python train.py --n_layer=9 --d_model=768 --n_head=6 --n_kv_head=6 --head_dim=128 --d_mlp=2688 --vocab_size=16384 --activation="tanh_gelu" --norm="layernorm" --norm_place="pre" --norm_eps=1e-06 --positions="rope" --rope_base=100000.0 --rope_fraction=1.0 --qk_norm=false --attn_scale=0.0884 --bias="all" --tie_embeddings=true --parallel_block=false --init="normal" --init_std_qkv=0.021 --init_std_o=0.021 --init_std_up=0.021 --init_std_down=0.021 --optimizer="adamw" --lr=0.000504 --lr_mult_up=0.965 --beta1=0.9 --beta2=0.99 --lr_head=0.00502 --warmup_steps=335 --schedule="wsd" --decay_fraction=0.916 --decay_shape="sqrt" --final_lr_fraction=0.0 --batch_tokens=65536 --seq_len=512 --doc_mask=true --z_loss=1e-05 --train_tokens=965800000 --steps=14737 --dataset="wikipedia_en"
MLP neurons of a small language model. Each row is named by its layer, matrix (down: output weights) and neuron, and shows model dimensions 0-255. Each number is 500 + 50 x the weight over its row's rms, rounded and kept within 0 to 999. Numbers have three digits each.
A block is one neuron, or neurons of one layer that tend to fire together. After each block is what it responds to, as a language model described it from the Wikipedia text at the highest values.

L6.down956:524382533541584562489509465394589500529511411486474495477450535630452523479466389486434550532531550464471537561495558511455513534554515557522531546425523470463490481529602558494513519529498526531404601516528471523404431491505486476516456483523551517441474515426500569441591550462428437520471527567472507455521600506487511568538428605485500591512495455439521516512500467470503457522502526473354520521532558601519505554421446494562496538568461387505469548570504515466493522508627486476534380531471464508512478445547437514450514530515537519549567405469522388469451451456557505444551501524521434412417518474498618529545463547491469474486540530503566531355591566468517471472498466364482454478491491501398429446598494532527462461510517465492500368535496552500457535525522494
L6.down1494:503411530499491562525557417578484479605479509565497462458529476501456621485536524536480515507466495440392497470433532533486413547446580498488558474481576568454469521522475543538618591516561433437417529410487572499471497463530562517504527472506449567494495535575459550513471521432578501466430464546450539569484559464470504539436526421465450507594569552490474486519509471520551499483476620552477453591581509548449565523443488483461477556605503435520480433561481494554464482535493617462454507506521535545489476515477494531536584402462459591524559533520500474495554464569544506534479507452510495475475564538416538503492524506588489506527484476507516467475474504517436554337581501485521382492571538509466504455427481530532431554611490563475515427489523526479428524452521572
Description: Stat-table cell separators

L3.down16:538467522580557551495481561492533455455489513490426563428536505485492415425462518567510441507495509506539532541527389532480493599421507497538602496502558580485422509506478544448583515464449513426551533544482551547501458508468420636472504413513561512553587466477474364473493615557510474499465472451587546481488541591477574539530502491533444545542417517475499491478466566466444551578488529472513564445514519503491487452577595454515425475538514487369488516543583453504579482523471488468524460561487476515437465484460481475459499543480493540514567519607512482461496523549529602542481428427551482549539565486443580462477486476556520609520598584474496518634534523578533568465515486565491477609537548441464469457541495489455497564486501543512524543487603542567573469490437563
L3.down2115:457496517480405536435464579546527515490492499494434434468527521549461470516484533597545449464596505607481446576538530549551505550539615554488614579531536498439431564437456459500625535429494461471496469459506460559506532519420486480466507482485535488514554474416505505545549597531524555549525459566490496554521620522492567493407515525483408489534469556471599485520417502629541497566462471491501464465527554428482441468506535401397536408468433481459503564516489455530449498479505485387550481478505522535497509517349536561501432483511591459501567554476542503424485512515529504437494599466571497550487471481525476562478438475474548572489565510527580486551514560541565499548602494513564433586501512542553438529427403464488484496426484518449538513496584461501520460509527516
L3.down2244:532462515513445471445500412461505492472547487517475471556534451440493473499510537434493442577472580509476527552513458505505526594497471473519581499466540528522547488559514383516579558550515553552546495514486478503447549477530576432529416527540475586497470555496516482469547491619488579573548553487477528501550518574472438477438588472566609518539466524539570361489532500497488428472490508458532488494517551484512476484614526452484423484568505553548525539443453523527518404517482506488507525470433530542532456558505510501481423433400544518495557520479452515519501457442594447513466565386468499542571467459386475483455548418358515632567415549453593489438375407440485548555506470498567527507473523463471432468577490593481445548486461504533536460514570425546512509594482529
L3.down2597:507558502473446584407503497482510489482553489575486509476597514436444535469457569471489516582531548453432548482513479534433532472533461474460448469453415459531567430568536567421492509475454555481456476582532479481455443453488539498502532424521499510586558506489479401571488498521542543524475480530474548479530507459561554548489487500461441502392430456457553443496551491551433459502489564523549443459507622517462535427535461512496457364504490523526485484512478577586512414481526458418539618625456556424512488489419585531488561504425508515507654529553416577472467442579551470528573494461563547497541568509521488445501432488498565615447505578529502517482447512423474557566552535489430521509578531498518445611460464531492548407471451442514500531520490558589497569465546500
Description: Place-name continuations

L6.down743:530596448531449478413544468510531416544526429502481473517540498470398445413507447455421508606596467433476524462491612553546460420448537475549490496439478498532534505536498400437498459501481520432530413473523509546497565509552507491460476526441421464546498444479534430487557437486444480543413471528502493490532578537534533480434466445554547528519543465420516522551496530579572462551516491448516504531451528495402498516421535582473482548499462627434500495483490474625492554480504446449517369416513531535491531524469493583471512470454489506455538602512486481587474478555483480384436555452503503545596451505501479481490525527484496571546475485435473590467476477582421533494500471593548557442470574510526493522444495443458480495532493524482583512508505557490460544458508462
L6.down1948:494496537523408482409504531468512548507557491490551480435509460468549480558514411567509503497589480467455549540507454560474509579530531524447473429457585512500571514466546600438472517561464489481510397489496539480516578562570571476476479535472518512509448491419507455514502488471451461532505511458506486443542501526522469521469569525468527509519585439381494536458515528581638535509538498450570516536525556507396526483496559529462548522484461545491590444500586620503477456402526531394509484586517486514470483546441475532430591520514602579557652583536529492516523574422504565530598582415547470502553411531556518512449548436625557530439401528502489534522491580512552486471520489488525540475442453516430546553465481445566491493527461499427570491506620523466516591560509523
Description: Place names in locations

L3.down414:449645497405409467546537511465490501451449553481446516536572450577492435536454494512611471488529439532526564482452467522521593510537528456528606441441490470350523562500530500450514515540436511569514563405511571578545483551506485514485574417562561444527536522463548445579507542490333474554464455463526553541474480450463562507473447511549545371515382562511445532470517468607381534500468496481552538494489481527415460555594464533536494481573550536501507462529476521445562528489515469481525493418527511447516429411551455448498485459491502467541446448478508456499470501549453600446433423457456524536414516533558492459546531511448489480491540460450489460427576438508635452515479483535514391509484572474621493489514534513542481530460484582525435576584500399438455392532453493
L3.down1714:574484547516563506490543508542473495479591523482466483476426514488478444453523481517524437489544488473435590510474547551517502554523535515473606473608494410543479508481493499560627592530516445436601487511552499451551504528439493483504494547511605518493453497481490587463519473511562502550550529564612552431512484565552502473584444516470508548509546397460494536430491486432492477472572520560481498557465604500500411541511475470479508435509495565613556491479498511479450505482446498581440542518396599482531500502513433481557494513465383433454416585523473540392412527530521450496577495472567466508559426496495488488559506533497565542522532472391471525525402578475481478373549493460465426402497541504572523486484508567650507588497491492483514560546377621425604484485402542
L3.down1935:437473460451504538473480595414412510494506567560528493584460523474494473467456477428517565525510441404454501570540472477425529451526538546524488516570462457499516530474513407478452494453451535559465521513569580482530524490500524411454504497514485419484418469569416415477458460528457502401457453464518511593526534533433510459585459472422489535552491640552450482473532514493463555568473480446468468586508462551582453507456493530612439545480476475531518497461527431466561446533557502525586530521480496446492548462537494515537448510548583478496491461558411517474501543503559468458499493608492444439465518545559513405406540459546467404568399392532461562494493501483568525465557485422495557493443455520520539490469419542546524502501534521412505420576628453482460509436518570
L3.down2388:469450471497450557412488481516556539512381416488408492406467543501501548443494510504500514505537427516475533477478361448534585502537484576523621445532559555555547552532468504425551498498558516487649359417503595479577488438458519455434451511490518589489543525480492534523476573517531467495517481506535540400553523518361467504466374515521459544426448545517540463540575451474510487510511543436493486470480504445429598481548465452514517452590529528470446586454491493434528578454476451510523598412597436513523528532564462495503585568464577539612523424470499478443563551398480554511572473519456509517328545563521507560474510494514480527479449470555513532489455550491565465484474483455574450528470485488391495499486550543524556563456585545369521452497516396477522561506485520
Description: Stat-table cell separators

L2.down2:528489446393438440478577512436525405425502505527514446396435477454574526490488513496550541505472431419433443462613554514563427509561471491549498473568525500480530518481519425457500478497458473447475398556488442532572565561514462489472462374479574531452443513498500477534510540524525524501477557472493508591561425491566475498491448430550608484467502463450403419510437492519512504531568567472571498596447503533545523493580544430511529462488455469509493576453452481517473475502515551459481558555511550410569439430504474530592459559496484536487547514512465514623499526514531448556546473516542432457503529501439474650440643491432435473540478491516509407506574479449394519548458519454467494445552427483525454463528449557461416505479505490518462483537560528474541605551463528
L2.down451:510484393567472498508545466521482511480444469456534514413546449480561543463465494557460540463501513414653557534512445501499462567519525549498442515591479449419524494494438467533507557465441491528533578494448422498514547482550415608525432520573530522381479543493581441513500451490549498498513521495474552487477541538462544561565532504573461490479533509456554465515584443428521424463404505487464628436527376506450443526591481500493532526574457466573436532535558430515471459383586507458485511548505471548455470521548387505521548570502556530557591555447547391532438537397501534407531474545493519478607477527543522551455488471436567442480423503499487379529435553623584484572395508541458490615587396555575445404530448509475431499525459479509536447500589530483564576493562505
L2.down476:489444434517450535502542449530560455488517448476552463455461594528530521388513466508521525483495448489444454417551461512426518474445533512445400560465377455475523531482527561512566497491492406604519559460519517551544495557517516476482512467407466471474420505606538564559407471500445510544562519492514504482591568515513475485441526470456485485534532566505415502528443438565498486533517539602498547521452599465502549618413449487521471529434455435477489434503433406480488398550511512547509535558414523532510412448427413498476438590577465478482416470467454484486508442542530513520514597487520475426462455518533486491515476500598506458395489476492521420509480467555457512463508571616311526492478503484514515549504425585475520610553478519405463544515546471525457474507518545
L2.down620:462457447430531521562479522553433549439520515487473439486492535483487507435525552509544435496486552528581511494526456572546566520472510472516551508439609534584580552534467532487527569416505571457626432496471569460411534573571467536456543555467553498589446470512576469422434478430528493463572524575505550466492486501546487531498524531427590542460556435422503589556521431488431526542532514486419514473499423521472571452529487554553466606558381507441562503468548549456474627492508425430575577439546591468416597497550464503521499465446535510573524514487571485478500469484628429417493468576504486500475460521515474425537533471372483445485507429506566529484462474547531488518588511570517553618565550482567594432336476483546456502506515515466539471551546477606472516498512466
L2.down1652:466519447470509497529494433531552508529560531478481567478450447514522442533535502498433512488503516571486509442493533563561476504437443546434492498551457513517502512495450502535428485526407613484477608494534500611452464539477508529483536505510617518442319469491505536522515471458541547529527424482479436572532504426456483524509587514479520512630464586498542491514420485598520477536442499582486507453465566448496530515475436610391562489526521517478563534450520496480495476458532543475534517454507448548404571511568476485388487699486509536525419520444492562560460469550542532511481529506476560515574466469471443399529523564541472467487466421507476496552526452591440531517430482493472446537461517557502525476518424412528460425460546541499574539466591453520644433426508514
L2.down1698:659435530561517466548511500533573475528543456494508605506482475478523487504492454567384522527443547543449466549483505487453514468490415479482463473592508466483580535392497445473456461536546502541513547528392477491512538514568521428579500461471433522473437482431424443457465460497471476481561555457546483396508546482576514556458452499481484493407485535532500536416467541457513535470580537508619466510495477503493546437465492470534598484442551490495403406479421490520443465502505558504470614502507531495470518440478507483514454421513498479459523537513533528508529604444469537520556461508594480398449447526367525371480525412504550558512431557569508465492556562450496486581519468561472527532455457515570467418433558486510457476580528495572373561490542483579483547451548495
L2.down2453:342362486548466496449486445529470480524452535468490502493522462517554506460489520451455501482473543576341534563607537500495462521535514457450463540513487366486457476655497580530539572595539539537533483501473515380530473512477421498512543485498495512462533550566524485311475542493524566528517498577478542515482578468505469542477466459504473526568455533432509503565495555465532426433492580481415406472501524523468443493507473478409530505448504425453499576500523584596516475518448537550542472542474486430488464450455553344472482386518597467446535577528602483525523496526487406488524553556503490437501534495476488467539467505487557495511434467496507465468452492496505458581577518523526565535408480560457468528491497459454467449501502519458509471510533580551533545511557457
L2.down2512:486509513519539434462569450548485528479489418415371571452432505542493516566500442549500414486527505597439473383501520525508547533438456444533514444481543529506499517409502385618522569524435500418469440529493582543458482458490460400511523498475471526421538500431496504496526539483544513457521519477529549555493418505568438583552469420397555574552504380451543586552551468526511461563615554528439508472515493381569527439528476578519474530620569523476448523522503499446509498470519519574537433425530429563414498492494483497525475530478432480600538526465520514547472546546457531473465458450476493428505485436519580447457536471468513413443438446486526481520531518550460466519459607447531516466460488519501498467465429457489485539489548445447555497453536487551497601539496447
Description: Stats-table column separators

L2.down75:541546443421408576413445515488437510613506482505467523523433408481430525512490454596574509506488481441513467488520523474521576499591577524498384530489427495491550474541495547487490566620546356549425474470477430544576470500520521403504579469481462613549395614613453548534552384525508517437514554476549467568532523560576380568503531466523504506505497527470517531531473378496428465506589456535418475469421495493462556520429454529514489561522490562557498494526525549418528578492510506490454543472443474512541546588490425418337476519563515497453516561444522501524549603454625468524566535525469471481485472404540511518539500526473506581471516501509468461510454523517476511421510486527538481456471497486561515490432507526531467539471542471467546432531593464443457533528539466
L2.down288:489527435513455535444531443543577536487512450471531470476575440529463454495536526517567548523499407509509534564461615518572489522515491526543513384580424513495476459579497537463527483546519492513450529607503440505540474544566483468448523421497432438458500477411544467519516539510521521515435434520474537498548492480499496448364585469463494549595480565482505476451507447524505520594545437469465525523502513528504507485603476554525481467480473382478503543538456500481606572507489446404459434489458424499519520468414498528451474554441500594527481575430409495531428420550487505586507491562495566434523514508598478502543524509553421521478484399446411536550510512418479575464563579522511402444472469483482549470417532486573557448408479530480591512552521537436503492505447483
L2.down766:482544538571474520578487503527468433433492454498563533546491515568561623460539469465518524492469465473560494496462492501464467457489442599522464467493543561530506518467456494520604438494520427543498524507464481527571475567586510474384505456462499456462494523470476526486521473531514442542498501482467543394503439552497637495504549592419414475459451536447535521465571505535499422336472530536536592483480511583533546525424460542532469526537522378481504544476494630504508597496498487529437509543444451524474410561520502531515521475475529565453445515379468493533579553507544432485531482544600617528536475471524556585523395511521545551514458490469458393428432483452494578431455430451399478422482530526537547487531545461514556469485449491486467409489488380551448370606484503
L2.down1630:466611441424480584547408525437538498497480590449496450421555476435521540550568489496528472480568538502420565524557607481487446499516509463521492436425474469478569500546524475533368477547504443511544451510524521386518415416472401489569536494547528487635454508511399462438632516541513495541580423474501513540441501491498487430608522602446562462447539496548514551540612426563539512611532462504512520504516509467476576399542487503516482510507572470514503467451566525488460458435465472570515481494515420512458531518457470492409554525501607518512509593408528468462504502527504452531572501481445512574536463560541473486491544479440494525560508586487451388435446574455521516502552455496446513491509518420477453587386509425465548470457499552470537497490465460430501536540441536
L2.down1755:484559498472519511480493558495574522405448423570395516588487450481505452523537500431555596426499512562384457527519452504513551521579511531523502538479473535536493465451485529550464563530508535530392488371474486548502453461473517478541476431538489464536562456487482506553551492487503458470527476427471488522502621557459462473452550540498588604566513445491559541511559467533528566461538440530463562484548655466440475499526565538469507506644444540489584595493513461493385460532519404540451482537481491467411417497514536462499520463520533513533549496490431616530455533661488462488422431537445512509509412478462415536434523560447521482487433456527602577419553508478541509451476449438522493447520533542533483578484391462514556488518457426511531448472548477538524499506478497
L2.down1854:452554445503491443408464506437485554544480550498434476492493465498541497567541513541475411509514498496518537554499588484489509477442458536413514424425476501509478467453445528503439580462495396497635460444533463511503547539530451518518579443524469464518569512517488368440533479595623487497534454577532503575516483488513465501510427531430609422460482448479520538507529452518548472599549544475543466347587466466482506368556481530452562495523467540484444461520541447560469549505463440466541531422460535559466454498479525528493564573486519590517516607456502404465608460519546469461535520494467597567561504521494441393552437493482531501561523503467461519420494528493418508498650518502476543524504563505572448473410486498443508650525513600445572485394428577440593552492499539
L2.down2284:502463505557482507514459434465521451489477498421449493441386499497567566481516515418482434478517578520456516483583551473452520446485484504471484421427534442470454564522560526638469572481457458529546441426532512486465523569399493435561498542493479478424546450524482484463511462549514542507518538429463467483470438485505473451476477466509454480494510502430510587533491491608576496484513499505502437486583457445386637419528482542535572496520479507465541475566521514546537508468505573458538489465522517469508583477487496451514463526470493441523571546500468497373482433530572494476631398572448548521544482472535489437476478510467518468470546547441487484559491528611484447548594530465405504449536590381537464642442393424422464513502457488455594438430482527542577503532429538
L2.down2439:495438477500569478499545527516514560544467441522535506423565752514545484463581416445438438511618446554478475450435493482492562584447432560528464536512470558449545476450452447378515504545530442502495510450531450556484440472513434490499489447484461581545540465450500497502611481456517465517615510575519561548478438559475528535448514467438494498466593535483518521483440549519480475477555506502495508541464437393491423459528504505419457519507534577546614550527479471533434488557483485537586462476529455567430586438541514508520524515523463544445599541464506547441494522626506509459475387501472515487554484529487517499486458534424481524503585425519512476533450553560428480491531444465509526449447517527492570531523501432584536484521573470485460539440503534512584444517453490
Description: Place-name completions

L2.down224:563482482505427527518464487540503427592555485435494440425497488539523554521577591485619462544485509502473523420474438433391557401521453512399515394416485431529499550540483495391447536514448395459525493471597551518539520455514524411466546480451507515539530504435414490516471477534458520468454563491427522443527534454519511480461426527461459490493508530489553519390550384572458458574509488503495487547554478509531465552480457518467496531467520479450533505442498576563503508499494525436454509531450481590572528536485460519404439448582513497555600441527498462564535520499522600515499481468421470505508500477424539576508487444431469480367478454476485579539549492456455398608627456481564479514554483501515500454503489488517539426483456384548470530487450506528582477436488428
L2.down493:481495440466544564497446500451454453496511493542607556473505500464590434400456538521556432565545585533549536485414444538480603443500486551603505538549472517534458526464409530531570447464449490499493412538470445535451547488544471507516480443496573529503583519538505530471515528515563436535569553546478495481479457553415556498508549508392467486420509440515531557553499557388446502495443545486498465458415465544536434523503485445535414475528484497477498590558397413541524554498535525397471489537486542445529462459538513504485499436525417577503446456527490524614454470543461501494460586556575482405444450464460448596563393547540496500429521568473577395519570462476394507425495521380544453476499483534459500483490458470529511493459576432578535463559476503510423500472441498
L2.down773:586547468547587532478495562525442549554548450532454530441485541530527585451558501496538420542519515469510548425559481496482499395484442485444528493435425441426522439488557495588404416521559529454500508456537553518534567527541426466504499575544506484486472403504480554546530511538418586532561514532490549464416479516520445468570441535528507532479633542487506462509583540456553478535596533470517350443562449474488484440430473530514500528490564556478460444543505487500482451519451485510480479457554537448538425491456448490398497559546558513483496530600494490490505477543511486430541591551419518479605542433424418456426408447450526561598537528507406518459464492437540513520541587526562510475430627430539480574539478446515425489507450486526501475569497500501521451504453472
L2.down1025:432550445574529419490454497469529483550442508460461415512389464491537490471540509488568509481574493509511398552538560447506550505498500451556490476472500508460469454490434509415459507429570523609508537516413504572441424467506470654562591502511506454490472559538549498554505502486506508502530535570425552491568487473561415432500566467522556432506441544478518483476436507542589432521573492502473541380475494485527510455554493458511559512453518460464487425516587501462447540473474505585459522558425458458442497469506518443514593509462543483552471532521506490586450464548460504452562516453475425508452482490534527516530540514488507526432515535494496517462491549519543571520544535499569479585487519496445479493411529462516452410507586520460536433533524408404561557477637521
L2.down1039:478569512591524515471495427528582495537492412510581481457399479519520520545603486466471512498495505498563580476487488556468444460481525568565469471511484398516464513519502395528521484463418424517519534549560498562491512576515393515461576445429533476490548514538529538456497447571520526491463468440496525506434541504580509436490457567495413436550510457517564429470510565510559538568537420466529545510542451450475458595465566483515405498443458511503528477540593489564566519533474521500469620589557478529542495422565546519450521535476542480514416462420488506543467578441418587386501515578508472488451509467472499436494477425549571532416449502572428389534565566563383552510531591504406547527449508437439523467540373516506454558473486465488510543506464511443451561488570512
L2.down2068:445494568479486513589464457500577477482546527496499522482473521553600438566587522475502529475543523574408458555525482456459540534380548540500534477520479605525562486426476446423515506482489415478550596550466536473494415523536512527556540539515464537547578431518397516444441527439531451444539515519493441519490426579472496508532495568537527601494429493456523533393438519591515558539507477424489493471471606606518467533483446408463560447451511499477490544630534458540510473497589448594491574471498496526486467542561461471500460412462544518493547500475508543454431445557449525433521465566532571531504483482509628564528572493458529462534504516510509520427584538492491468480449575558514512493426531426446518467532510506503487428504544525453433442586548452456457420475463497
L2.down2415:509527536531502463545493553527521517632484474556506451419552517456522486613421532493434464483525438482431466510576578538500483425486460457508478522455512512392437577491498521512442479529480390501433525597529498530532514584411510475553518523449413504563477576538528437460502513476552500555503516477527536509555434595515486571479446506473482416449486557583561455539530447504455442424490512455516440536546491485575499507463518463498450491475496532568557527573484560460478521549487550453527520534526485472502429552544536484498497503406498533404536584553544519483436470519405442413476466505528544544552489481473567464450486557555397432431450449511513505471528576444525476532511430642569541558498510536474526523484477449486544417516551463548475471518444468444434479517444452
L2.down2571:471486418493393580399494523468491533477539504452549536467550422512475505531414545571486517582476503433482617501468498482454515457557438522503496541474446473564479529412425461470480494543523525543536643475490437533533495529520494398633423466522487539457544541504527391512500572552476515486407470549627538429447543489607459393485460429456574506542579543503529508482458541440501605554437455434473458487572486471546493475534535413588477580517485519535466417472557487527556461539499478484548534477494498516421514401451488465398509509561483507547553536559574526557561471459547532450456404400490461546501432548425506669485418499480516403451605459548457527486518495468480510503485425512507497522417469487558477542530462561508481606616432480583538476535497517456572462447599468
Description: Word-initial M fragment